Part of a small language model's weights.
Architecture: RMSNorm before each block, no biases in attention or MLP, normalized queries and keys.
MLP neurons of a small language model. Each row is named by its layer, matrix (down: output weights) and neuron, and shows model dimensions 373-468. Each number is 128 + 24 x the weight over its row's rms, rounded and kept within 0 to 255. A neuron's up and down rows have the sign that makes its largest values positive.
A block is one neuron, or neurons of one layer that tend to fire together. After each block is what it responds to, as a language model described it from the Wikipedia text at the highest values.

L8.down95 [123 124 126 108 182 120 123 115 116 136 143 134 167  93 114  65  80 151 108 147 104 146 135 136 115 187 156 162 134 107 112 137 166 107 119 171 135 157 145 120 183 131 131 107 144 116 116 145 176 139 152 160 122 125  84  98 143 103  99 152 147 113 161 111 127 113 148 154 143 142 132 114 111 114 124 125 131 105 140 142 122 132 112 113 137 134  68 130 108 109 123 111 146 147 118  96]
L8.down129 [107 109 137 125  72 109 157  99  87 133 136  99 126  97 152 100 108  98 166 143 122 134 109 138 150 135 117 115 143 148  82  99 132 161 120 176 160 108 116 125 108 133  80 130 130 136  95 168 145 140 111 149 122 128 138 199 127  54 125  97 119 135 126 101 132 125 124 160 146 107  97 161 115  98 115 153 156 124 169 139 121 115 157 139 143 182 169 138 135 156 105 154 106 146  82 117]
L8.down427 [ 98 113  90 119 136 173 137 116  83  93 139 156 133 125  73  98 127 122  97 140 131  98 113 113 138 138 146 157 110 145  83 156  94 111  68 100 130  89 126 164 154 117 135 166 176  97 147 123 155 119 131 149 130 102 107 128 137  79 104 141 110 151 161 142 167 167 149 123 164 135 117 122 105 133 127 147 124 135 106  87 130 157 128 128 124 108 130 106 121 119  95 110 142 141 109  98]
L8.down572 [138 118 115 166 113 156 139 106 113 184 152 126 111 142 131 106 154 130 141 171 140 140 112 124  72  80 122 143 117 125 114 116 126  87 131  90  97 110 130 131  58 142 144 107 163 118 114 145 170 101  97 132 123 144 147 107 107 107  94 174 130 121  89  98 125 130 165 121 150 148 141 158 119 136  99 112 118  99 104 128 106 108 154 133 120 113 159 139 120 122 149 150 150 144  95 126]
L8.down652 [128 169 128 122 145 122 125 111 144 163 131 104 147 106 125 167 131 169 137 141 124 121 113 119 116 121 143 148 146 152  79 164  91 108 141 114 129  61  74 127 135 135 109 115 189 106 154 117 147  97 115 126 122 127 131 138 148 140  94 111 101 140  90 136 154 144 129 168 132 133 204 145  95 100 157 129 154  88 110 149 135 137 144 125 106 154 184 129 125 122 115  98 146 167 163 119]
L8.down762 [121 170  90 181 108 131 150 136 170 144 145 107 121 152 137 120 121  88 135 128 106 107 127 149 137 101 104 112 122 114 109 176 141 124  93 158 115 109 155 170  95 163 172 112 143 127 117 164 139 120 125 134 127 127 154 150 127  72 117 114 157 126 162  82 157 132 117 129 117 125 143 174 119 120 145 132 109 128 131 109  66  97 142 163 114 130  98 118 172 117 110 104 131  82 112 115]
L8.down803 [125 124 155 166  85 113 127 159 138 113 181 107 145 125 155 136 163 123  91 116  91 133 142 148 113 119 100 123 115 158 134 127  89  94 139 116 147 124 123 157  90 120 131  96 153 122 141 145 108 185  97 108 153 137 106 144 171 101  82 172 145 127 101 156 111 174 126 132 120 166 140 136 110 160 141 136 165 155 140 169 138 149 151 110 126 193 108 164 123 129 109 111 127 152 102 131]
L8.down976 [107 121 125 124 119 116 139 156 119 107 155 134 128 157 132 106 120 136 118 103 174  81 141 145 162 127 100 159 157 141 108 175 143 169 131  62  97 134 122 144 133 165 128 132 149  94 140 152 132 153 111 149 130  94 117 123 171 135 117 155 107 108 114 127 130  98 135 160 133 138 121  66 117 132 154 123 125 137 160  63 106 127 129 111 122 127 143 110  98  84  82 107 110 187 133 154]
Responds to: Word-start after determiners

L2.down675 [162 115 124 118 180 159 128 111 111  86 152 134 107 138 142 138 137 119 140  87 133 148  98 134 146  98 118 120 102 160 122 172 163 147 140 120 139 120  92 121 102 105 127 167 124 147 150  85 125  93 128 147 172 137 109 146 117 114  82 147 139 146 151  95 108 108 111 129  97 137 105 120 110 166 106 125  68 130  95 113 109 117 109 154 125 109 120 101 146 123 115 154 115 136 123  94]
Responds to: Word-initial particles and prefixes

L2.down892 [166 123 146 146 116 112 120 150 102 138 123 106 115 115  89 118 110 124 120  99 123 176 132 118  91  90  98 172 100 103 130 125  97  81 146 131 125 132 114 113 127  92 111 151 141 118 132 110 113 165 147 107 127 145 119 111  86 128 164  87 118 129 116 181 140 127  98  97 145 157 140 119 146 132 144 118 122 170 118  71 109 136  89 108 125 113  96 131 145 155 145 103  81 129  90 113]
Responds to: Split-word starts, copulas

L5.down222 [147 115 140 157 145 136 129 158 112 155 155  96  95 146  82 132 117 169 107 136 116 128 137 111  97 137 125 136  91 109 161 127 124 158 114 152 165 144 159 108 109 125 136 118 138 116 136 134 123 131 112 120 128 124 115 142 143  99 136 129 113 134 103 171 159 168 101 113 155 165 121 113 109 119 139 114 115 115 161  83 136 113 109 116 166 120 141 132 163  96 102 127 113 100 158 115]
L5.down321 [ 94  71  92 162 131 140 108  98 113 123 168 157 155 104 116 156 112 130 168 144 133 122 135 103 136 125 163 123 127 122 129  76 112 100  74 144 114 140 105 125 120 173 124 176 124  99 133 135 147 132 151 178 126  79 123 161  99 105 169 104 143 107 145 103 164 148 135 129 142 110 110 136 113 106 163 121 114 148 131 106 107 130 123 141 136  98 100  96 126 157 130 114 152  69 129 175]
L5.down334 [130  80 139 121 132 155 112 116 163 104 107 157 143 105  96 119 111 101 105 148 118  88 150  80  99 137 100 127 132 104 141 113  91 146 132 133 148 152  85 120  99 101 101 157 123  86  81 125 103 139 128 165 123  97 126 146 111  95  86  94  73  98 117 146 131 139 142 128 156 134 181 131 133 119 106 130 112 123 144 129 117 130 126 134 149 108 127 109 123  95 110 111 162 107 129 138]
L5.down395 [145 124 158 144 116 146 126 145 155 129 128 158 153 136 123 129 124 125  98 130 171 104 143 118 150 143 117 153 129 110 137 126 107 143 100 103 114 159  86 140 126 133 140 171 160 133 109  94 126  81 102  59 124  62 151 111 119 149 114 155 111 121 110 127 154 126 129 146 151 126 117 125 145 146 146 109 140 112 131 117 111 118 133  72 141  98 128 122 144 111 150  86 116 117 150 116]
L5.down508 [163 112 123 143 139 113 135 151 156 130 144 122 182 152 120 154 120 127 174 146 132  96 104 126  96 146 126 104 110 127 122 130 111 100 116 105 101 150 117 118 126 128 136  88 113 124 160 160 115 116 112 117 130 140 140 133 191 168 105 131  93 118 130 105 108 144 123 118 121 134 110 110 118 134 140 153 132 126 166 117 129 162  91 129 138 126  66 140 100 124 113 152 128 161 105 119]
L5.down657 [138 136 160 109  86 164  67  85 126 171 130 151 172 183  73 182 144 131 125  96 133 147 106 199  96 110 144 119 143 117 136 120  97 122 112 152 100  94 155 155 109 179 132  90 128 110 138 163 112 119 116 154 117 170 128 140 118 179 123 134 123  58 110 103  89 109 153 170 132 136 115 128 129 147 174 134 162 169 133 130 120 127 108 154 134 130 106 145 166 144 110  89 141 105 124 147]
L5.down796 [140 138 119  89 143 142 111 148 116 127 117 148 118 126 143 136 109 133 132 164 146 100 121  83 108 109 131 117 132 140 129 143 132 127 101  96 103 124 124 120 142 102 143 156 107 101  98 123 125 127 136 144 161 160  96 184 142  99 110 136 135  87 153 124 148  71 107 167 126 102 134  91 131 131 119 130 124 119  86 175 129 127  96 150 132 117 147 145 102 142 150 118 144  93 154 146]
L5.down873 [139  93 130 104 152 123 159 122 153  99 126 117 153  79 122 113  54 106 129 174 122  92 134 157 150 156 150 128 125 180  89 119 114 106 108 122 131 182 125 121 126 143 118 152 144 137 111 125 139 101 111 108 112 133 116 136 122  76 145 132 132 113 153 157 156 136 113 123 151  93 148 129 113 114 176 140  67 113 135 136 147 163  96 182 138  84 115 100 163 115 114 190  93 144 130 134]
Responds to: Determiner before subject noun

L2.down900 [149 163 163 137 158 126 147 115  95 160 107 133 134 140  96 117 125 141 154 149 175 100 131 140 129 131 151 149 145 129 151  87 112 114 138 135 126 141 114 174 129 127 112 123 133 111 124 143 126  97 135 149 142  98 128 115 110 131 125 128 164 120 147 137 155 126 142 123 151 132 141 119 112  92 165 127 130 105 115  86  79  92 119 130 104 141  83  97 128 169 118 126 117 124 124 115]
Responds to: Possessive pronouns and dashes

L5.down27 [ 71 171 136 147 102  72 104 127 114  84 139 130 165 160 141 100 135 148 118 118 133  99 130  91 138  87  97 106  95 108 120 139 113  80  90 167 166 134 142 130  77 106 121 125 132 114 149 134 169 153 122 139  89 110 106 115  85 157 133 125 152 132 132 105 145 129 122 124 119 168 156 149 127 113 157 142 116  91 132 115 138 143 135 148 136 122 103 120 119 170 116 130 140 143 111 126]
L5.down34 [ 85 148 140 134 126 127 157 144  91 136 141 146 124 126 175 131 135 113 132 136 114 156 162 114 143 195 147 125 117 133 145 128 122 139 126 140 164 110 144 126 105 115 129 180 114 141 117 124 116  81 140 148 115 115 116  98 120 147 133 138 130 107 176  84 144 175 152 107 144 127 133 131 158 164  95 148 175 105 142 115 171 110 128 145 140 120 113 132 182 161 108  96 111  91 115 119]
L5.down268 [123 126 118 128 118 149 149 142  55 107 147 106 168 109 113 121 146 149 130 135 127 138 152 157 117 124 118 115 135 132 129 116 132  99 120  92 140 118 131 104  73  99 125 136 172 127 155 146 134  97 155 124 124 110 181 169 132 159 162 100 130 136 203 139  99 167 120 120 157 109  76 145  90 140 157  87  82 150 132 141 154 110 141 109 102 112 107 109 121 109 148  88  88 170  69 120]
L5.down281 [176 124 168 106 113 123 147 144 112  98  96 118 131 121 155 125 112 148 136 120 138 100 120  97 124 138  90 111 128 119 151 148 115 102  92 120 139 130 122  95 119 108 108 134  83 146 158 131 109 108 146 182 160 154 122 127  82 135 132 113 141 154 134 153 145 148 130 129 162 118 140 148 104  97 148 126 119 117 104  95  91  89 127 158 126 107 119  80 159 148 129 146 121 123 156 136]
L5.down374 [135 135 149 160 143 151 101 115 149 130 101  80 101 135 157 156 120 149 121 124 158  83 114 151 117 101 159 102 122 168 129 112 103 106 128 155 120 131 135 121  76 111 146  70 126 149  80  97 127 109 154 146 149 122 128 129  93 121  70 152 183 153 127 144 152 108 157 138 131 141 177 138  93 116 200 154 128 112 102 117  84 131 157 169 127 133 117 164  82 149 112 135 143  96 108 125]
L5.down419 [104 160  83 171 144  84 118  87 151 144 100 165 139 147 150 147 139 127 146 110 120 118 116  84 121  47 118 101 127 100 174 146 107 136  96 146 110  90 101 127  92 131 159 133 105 122 141 110 142 113 123 143 116  94 168 130 103 101 106 181 158 160 110  92 107 154 122 142 109 171 113 173 117  55 156 131 131 115 136 107 108 133 106 140 147 118 125 140 136 150 109 142 156 153 126  96]
L5.down509 [164 151 126 153 142 160 130 144 116 139 168 105 137 157 175 110 107 152 104 120 142 135 105 148 163 129 107 118 134 140 114 160 166  99 151 147 121 125  50 103 114 127 169 156 122 121 109 109 103 107 100 173 119 184  94 149 159 162  89 136 124 166 139 132 163 111 115 102 143 126 130 118 150 141 122 132 112 111  81 121 153 107  97  91 175 108 135 163 117 156 158 156 141 113 126 105]
L5.down635 [121 152 152 123 131 166  96 112 161 122 149  98 121 135 161 152 133 121  94 150 142 123 157 112 150 120 116 133 113  99 139 110 154 121 124 141 122 112 112 142 127 118  90 173 140 102 111 107 124  73 115 117 145 118 132 125  55 118 140 117 131  98 160 108  89 147 141 125 107 142 168 116  92 161 180 149 171 165 169 101 159 166 163 105  89 129 111 151 179 147  70 132 120 130 111 111]
Responds to: Acquisition and possession verbs

L8.down5 [108 137 137 155  97 127 129 148 122 132 110 116 112 146 127 136 129 124  88  99 146 137 109 155 137 125 166 128 154 141 152 102 177 122 131 140 119 156  76 123 133 103 112 144 136 139 121 112 170  91 134  73  90  99 116 140 148 123 114 116 147 146 120 132 132 109 129 170 138 135 167 112 170 156 152 142 134 145 174 105 142 121 125 162 136 115 133 163 137  69 141 108 121 146 129 152]
L8.down54 [139 126 150 132 121 126 143 183 140 154 122  98 160 108 160 177 126 132 143 147 132 127 138 104 155 170 124  88  82 148 127 137 139 115 132 148 128 110 137 102  57 143 100 141 142 164 188 113 138 122 127 115 135 166 106 130 133 167 113 151 160 157  90 144 131 111 137 123 168 129  99 110 120 143 114 119 138 134 145 175 103 116 143 141 169  84 137 136 134 103 134 165 138 117 122 135]
L8.down92 [124 113 151 108 158 123 166 104 141 130 155 130  90 122 101 182 108 139 140 155 193 122 152 125 152 138 145 119  95 101 147 130 140 135 138 175 126 129 139 137 135 103 107 111 109 169 116 122 146 103 132 113 138 137 107  78 155 119 150 183 171 133 117 141 155 151 142 124 178 106 155 119 162 116 142 144 133 136 139 112 129 102  99 121 139 153 153 145 159 100 153 148 115 112 117 140]
L8.down115 [ 88 142 119  70 138 160 105 150 103 159 162  81 134 137 161 152 105 112 132 109 112 114 112 127 143 173 134 109 127 155 153 115 137  97 138 127 144 107 147 151 108 175 113 142 146 103 172 150 102 136 149 133  85  89 134 160 162 106 153  87 109 139 127 147 137 128 144 165 156 118 125 137 130 116 140 124 124 125 118 134 110 126 107 126 107 116 127 163 149  96  96  91 143 128 158 114]
L8.down192 [119 143 120 123 152 115  94 116 148 125 142 110 115 126 119 123 121 102 158 151 135 116 131 131 127 166 132 123 108 138 161 121 127 146 122 145 145  96 182 134 165 147 130 125 114 133 114 111 109 137 119 145 136  83 149 141 113 130  98 134 159 137 129 133 202 127 148 161 110  98 141 126 105 137 137 127 164  93 153 160 110 127 135 109  98 130 104 146 176  55 122 116 145 117 130 149]
L8.down781 [140 145 155 121 136 119 135 119  93 132 113  82 106 126 132  65 128 119 146  81  98 112 149 103 140  91 102 159 138 124 123 103  93 111 115 147 151 117 169  62 137 146 130 135 154 165  78 159 116  63  96 131 155 157 130  90 127 129 138 125 154 119 153 144 130 136  87 134 108 126 178 177 119 139 118 105 129 193 104 122 156 165 163 117 113 127 115 123 101  85  92 134  99 116 137 119]
L8.down863 [150 121 125 111 144 136 125 156 123 148 152 154 116 162 160 129 151 187 102 106 139 124 138 103 123 138 124 125 138 104 119 162 114 136 154 133  91 110  89 106 110 170 102 122 177 147 147 114 127 157 159 151  89 147 106 154 116 135 167 159 163  98 183 101 166 105 137 143 113 149  92 131  99 153 138 115 177 137 137 107 153 105 110 120 121 127 142 104 147 141 161 117 130 134 134 174]
L8.down1023 [132 118 122 148 121 131 151 164  97 137 152  89 104 141  83 154  92 157 115 152 154 120 161 139 104 142 143 128 110  94 162  87 130 100 130 123 142  95 142 127 154 113 130 143 183  81 142 170 137 116 115 167 139 110 115 155 147  85 180 147 121  70 137  99 142  90 101  80 150 173 175 114 177 134 113  74  94 107 135 136 119 108 126 144 169  76  82 165 175  97 116 151 132 131 104  96]
Responds to: Copula after subject name

L5.down108 [125  79 122 110 126 138 149 118 171 122 137 131 123 162 133 171 119 149 117 134 146 143 102 147 104 122 186 112  83 140 138 149 107 154 138 160 145 126 119 104 117 137 174 140 170 132 111 101 128 168 165 137  97 114 162 153 105 136 110 117 127 146 151 137 157 108 153 106 171 101 140 125 108 101 125 157 114  99 108  94 167 133 156 151  94 106 167 131 113 144 138 134 127 147 108 125]
L5.down248 [133 157 114 129 103  91 129 114 107 121  87 127 102  97 113 115 105 126 107 104  91 163  98 141 159 110 128 143 128 105 133 162 118  95 102 158 137 153 135 140 125 127 144 103 114 134  95 134 133 138 116 120  93 191 100 101 113 145 123 108 135 128 134 113 135 104  87  95 142 136 128 151 125 114 125 171 126 118 102 113 124 129 146 108 172 151 134  89 146 134 158 147 103  85 178 104]
L5.down317 [124 104 152 146 120 140 113 153 139 124 137 158 147 142 135  64 115 142 115 142 140 121 109 141  76 151 150 174 124 129 106 121  70 115 134 110 101 154 143 145 136 141 145 126 118 130 128 127 116 181 109 131 119 139 127 154 116 112 136 148 149 171 128 118 189  97 135 142 171 128 137 129 129 104 107 132 148 115  91 146  74 119 130 174 129  96 122 156  96 149 123 166 128 118 129 143]
L5.down531 [145 149 150 146 105 152 111 141 117 132 101 161 122 161  95 139 121 164  97 143 158 155  67 157 126 129 151 133 137 138 126 160 161 110 122 135 132 111 126 137 151 132 157 133 106 126 113 146  99 146 118 154 127 141 108 127 120 123 109 151 126  96 132 122 126 137 168  98 167 177  89  86 111 166 140 154 153 100 145 101 122 139 109 132 112 130  86 103  74 126 146 124 156  99 138 153]
L5.down543 [148 130 140 137  91 148 128 153 131 121 164 143 149 159 143 127 142 124 105 130 146 159 116 147 112 136 155 150 139 104 110 112 166 101 104 152 140 102 100 145 111 134 117 123 105 118 142 131 129 133 101 155 128 107 130 117 145  93 142 129 147 142  93 117 162 106 110 105 131 136  89 169 131 111 154 131 115 101 116 123  77 145 149 168 128 128 139 167 106 116 110 118  97 165 122 139]
L5.down686 [129 120 106 177 142 147  93 115 119 133 136 136 120 118  76 110 128 152 119 135 119 177  92 178 136 108 166 105 132 132 122 102 121  94 158  81 118 114 147 114 126 159 106 109 176 149 131 137 130 141 101 131 118 108 119 120  96  98 127 111 161 139 144 154 117 136 145 135 148 139 185 124 127 141 128 162 125 147 137  93 156  73 112 108 153 101  95 125 101 146 115 160  92 142 117 112]
L5.down839 [142  77 131 111 154 113 102 122 135 145 138 142 128  95 163 151 176 160 139 129  86  69 150 128 143 150 176 120 130  92 141 129 163 118 131 143  99 142 170 124 181 112 107 131 149 147 115 158  36 166 110 155 136 122 129 114  82 154 102 122 153  91 140 131 132 151 145 175  83 148 152 113 121 160 100 136 128 115  99 127 138 128 110 145 131  93 122 137 135 138  81 131 101  95 139 132]
L5.down932 [149  97 122 132 117 167  99 134 118 159 130 166 116 156 129 128 132 165 137 130 122 101 141  84 111 105 149 121 106 175 170 117 138 151 133 106 132 135 132 145 106 101 144 114 134 148 148 113 154 133 116 127 115  72 121 142 139 150 115 147 142 136 127 132 132 153 114 135 136 120 122  56 119 136 123 113 117  75 104  74 110 126 148 138 119 160 125 140 128 103 100 147 126 118 114 108]
Responds to: Word-initial prefix pieces

L2.down795 [168 140 129 153 155 149 152 122 111  86 151 107  90 153 126 100 154 133 111 104 123 135 157 117 154 101 133 125 132 143 108  96 140 129 115 104 182 110 113 152 116 105 128 129 117 120 114 156 146 110 153 142  91 126 113 152  92 129 102 148 105 116 127 133 139 128 114 111 115 150 131 134 118 136 138 167 134  88  83 162  87 153 145 128 166 105 118 161 166 161 143 122 136 138 142  95]
Responds to: Receiving awards and honors

L5.down28 [ 99 104 115 127 104 151 166 147 156 155 147 165 148 114 140 115 135 112  94 122 179 144 138 170  95 132 133 156 140 156 108 137 100  90 132 138 125 153 111 120 125 145 141 130 130 142 142 125 143 125 125 113 145 120 115  77 175 144 139 112  94 131 159 189 114  97 115  88 102 100 130 139 130 142 134 139 116 114  85 137 166 149 125 108  88 186 149  81 107 187 103 156 148 107 151 184]
L5.down198 [115 179  99 140 123 146 103 161 169  84 146 157 152 146 155 155 159 142 187 124 143 134 117 156 164 150 117 105 110 190  83 101 139  91 156 130 124 125 129 148 152 123  99 136 104 145 163 135 110 134 136 132 118 174 129  76 143 147 104 144 129  82 115 118 140 137 120 135 124 116  93 128 118 112  94 100 148 151 121 143 140 124 126 111 128 154  95 156 132 167 127  84 121 125  98 146]
L5.down296 [118 161 127 157 100 134 123 146 120 134 123 123 104 141 144 134 126 142 121 130 131 129 140  91 108 111  76 145 102 111 151 137 118 136 125  85 128 132 136 128 136 164 155  83 153 147 128 143 106 126 106 110 163  93 120 139 128  91 110 153 162 121 109 124 122 115 143 140 153 133 167  97 143  96 104 125 102 125 104 145 158 177 126  83 141 192 110 132 145 106 134 103 102 161 128  96]
L5.down330 [141 141 134 156  89 156 144 134 110  79 147  97 123 125 102 117 103  85 112 163 120 128 133 120 138 105 134 141  86 145 129 114 143  85  90 128 120 161 130 139 100 139 141 166 123 125 168 125 108  86 107  99 148  86 143 105 116 124 158 126 138  42 150 127 133 163 126 131 159 101 138 153 144 112 163  73 126 141  96 163 141 127 125 105 133 132 115 135 110 126 151 132 145 136 107 105]
L5.down494 [144 132 166  61 132 124 100 142 103 107  99 120 116 148 138 148 127 130 158 130 117 134 134 136 163 135 136 108 102 116 118  88 133  84 126 126 112 115 153 133  97 104 164 139 109 126 105 106 135  78 116  90 126 146 133 134 124 127 131 151 158 153 151  66 111  96 107 153 140 184 146  97 146 157 139 120 158 186 116 152 148 151 106 111 134 143  97 172  97 158 139 102 107  74 120 145]
L5.down714 [107 120 178 103 102 132 130 149 122 136 125 132 137 121 149 127 167 106 124 122 119  84 151 125 114 122 120 112 139 130  99 132 107 151 138 147  95 134 125 134 134 130 121 136  79 161 105 140  99 131  86 139  94 128  96 124 135 138 168 178 201 127 135 129 155 105 154 123 102 140 102 106 118 147 104 117 128 104  88 156 122 106 115 112 159 145 168 106 153  94 126 105 167 175  92 152]
L5.down741 [125 161 132 118 153 126 128 148 173 111 106 112 132 152 149 112 135  97 116 137  99  65 103  76 147 163 149 120 155 113 123  90 124 137 110 153 113 128 127 157 133 108 103 146 135 130 113 111 125 130 111 145 118 117 115 130 114 101 129 185  92 129 103 144 113 144 143 164 170 161  69 128 106 131 119 132  99  81 125 157 132 135  82 136 149 120 119 120 116 105 108 169 122 154  79 152]
L5.down1019 [112 168  97 139 111 159 142 141 123 163 114  81 126 130 122  65 140 163 126 128 151  93 109 141  87  94 140 117 116 151 117 138 102 189 144 140 133 138 110 130  50 137 126  99 133 152 106 152  92 106 179 151 149 112 127 153 146 112 126 155 164 133  96 108 129 143  87 177 145 135 158 155 136 119 113 138 132  65 161 135 131 118 119 138 104 169 141 149 119  64 122 139 102 103  81 131]
Responds to: Definitional "is" in article leads

L8.down21 [127 136 134 111 150 139 118 133 136 112 137  77 108 143 136 145 116 149 159 108 145 113 151  72 135 131 149 130 114 120 135 129 119  96 102 162 141 122 154 117 104 144 149 130  99 117 133 136 153  96 174 137 111  98 121 146  99  86 127 138 184 127 155  94 139 104 125 170 111 136 161 165  41 115 149 175 135 138 123 137 142 150 160 152 135 106 122  96 127 119 173 165 119 102 122 118]
L8.down88 [128 131 146 110  84 105 107 151 130  93 128 156 145 148 159 128  88 129 156 159 109 107 109 106 156 112 166 110  87 168 150  85 133 139 141 143  82 119 143 125 127 103 144 138 137 131 152  56 126  96 140 132  58 149 102 104 137 139 151 150 140 121 169 115 170 104 144 146  96 136 119 137  89 122 148  82 118 166 132 105 124  92  96 124 141 116 147 163 107  81 120 116 113 112 161 129]
L8.down119 [121 132 111 127 128 148 107 110 150 153 162 118 167 127 111 124 102 109 137  59 144 121 106 139 131  81 165 147 154 120  95 100  93 143 124 155 149 111 124  96 113 153 157 160 125 101  94 196 133  98 121 150 157  93 143 128 135  93 115 134 224 133  71 116 116 131 154 129 136 125 151 137  83 105 154 153 135 138 122 145 116  98 145 152 132  83  85  58  96 132 113 159 124 115  94 183]
L8.down200 [132 107 137 119  87 157 128 141 158 123 105 180 114 124 124 184 116  98 134 104 171 151 113 122  88 160 122 107 148 134 116 140 128 159 141 163 121 124 126 114 163 131 135 125 147  96 110 152 109 131 119 145 105 124 147 140 168 110 149 111 165 119 137 124 138 108 120 142 158 178 101 132 122 123 113 127 132 128 122 159 132 100 147 166  93 134 152 123 161  81 137 124 101 120 107 179]
L8.down402 [112 152 153  66 123 113 110 138 108 109 133 138 148 138 125 115 146 120 152 115 103 139 148 158 127 159 124 117 144  48 108 151  80 111  98 111 125 114 123 175 149 144 115 137 105 153  74 124 177 125 150 143 138 144 104 105 109 140 145 143 160 129 100 123  98 145 120 134 120 145 119 147  98 131 146  93 127 143 132 106 129 142 195 158 106  98 139 122 131 104  96 110 109 110 135 129]
L8.down442 [128 173 106 105 118  96 143 162 105 137  87 114 131 153 154 187 102 120 142 119 182 102 100 130  92 196 108 134 111 118 116 103 118 154  78 132 143  86 124  78 159 156 124 136 139 142 115 146 141 131 146 156 131  92 142 157 164 107 114 143 133 136 106 110 124 161  70 151 157 141 139 139 143 107 158 126 158 115 119 140 130 116 111 180 155 121 153 113  86 102 108 167 113  90 122 135]
L8.down458 [106 157 134 139 182 156 122 130 127  80 147  88  87 124 108  91 166 121  83 167 139 145 121  84 114 101 140 120 135 111  61 155 137  86  98 150 110 137 124 121 130 156  83 124 106 131  90 144 138 132 123 112 147 124 178 103 135 147 119 112 138 112  92 110 170 140 162 147 107 146 152 141 170 131 157  96 110 134 119 107 102 118 122 106 181 136 100 133 147  86 134 123  97 133 143  89]
L8.down982 [149 136 153 121 103 129 128 146 153 134 111 105 143 108 134 138 123 146 139  84 107 155 141 143 100 129 123 134 161 107 115 118 172 114 157 120 142 128 169  94 132 144 148 100 141 137 107 133 148  91 168 135 140 133 117 112 138 134  98  65 104 151 158 127 181 125 146 166 127 119 159 136 128  73 100 145 137 132 125  88 144 140 174 140  97 145 106 147 139 113  93 118  88 122 123 138]
Responds to: Perfect auxiliary after subject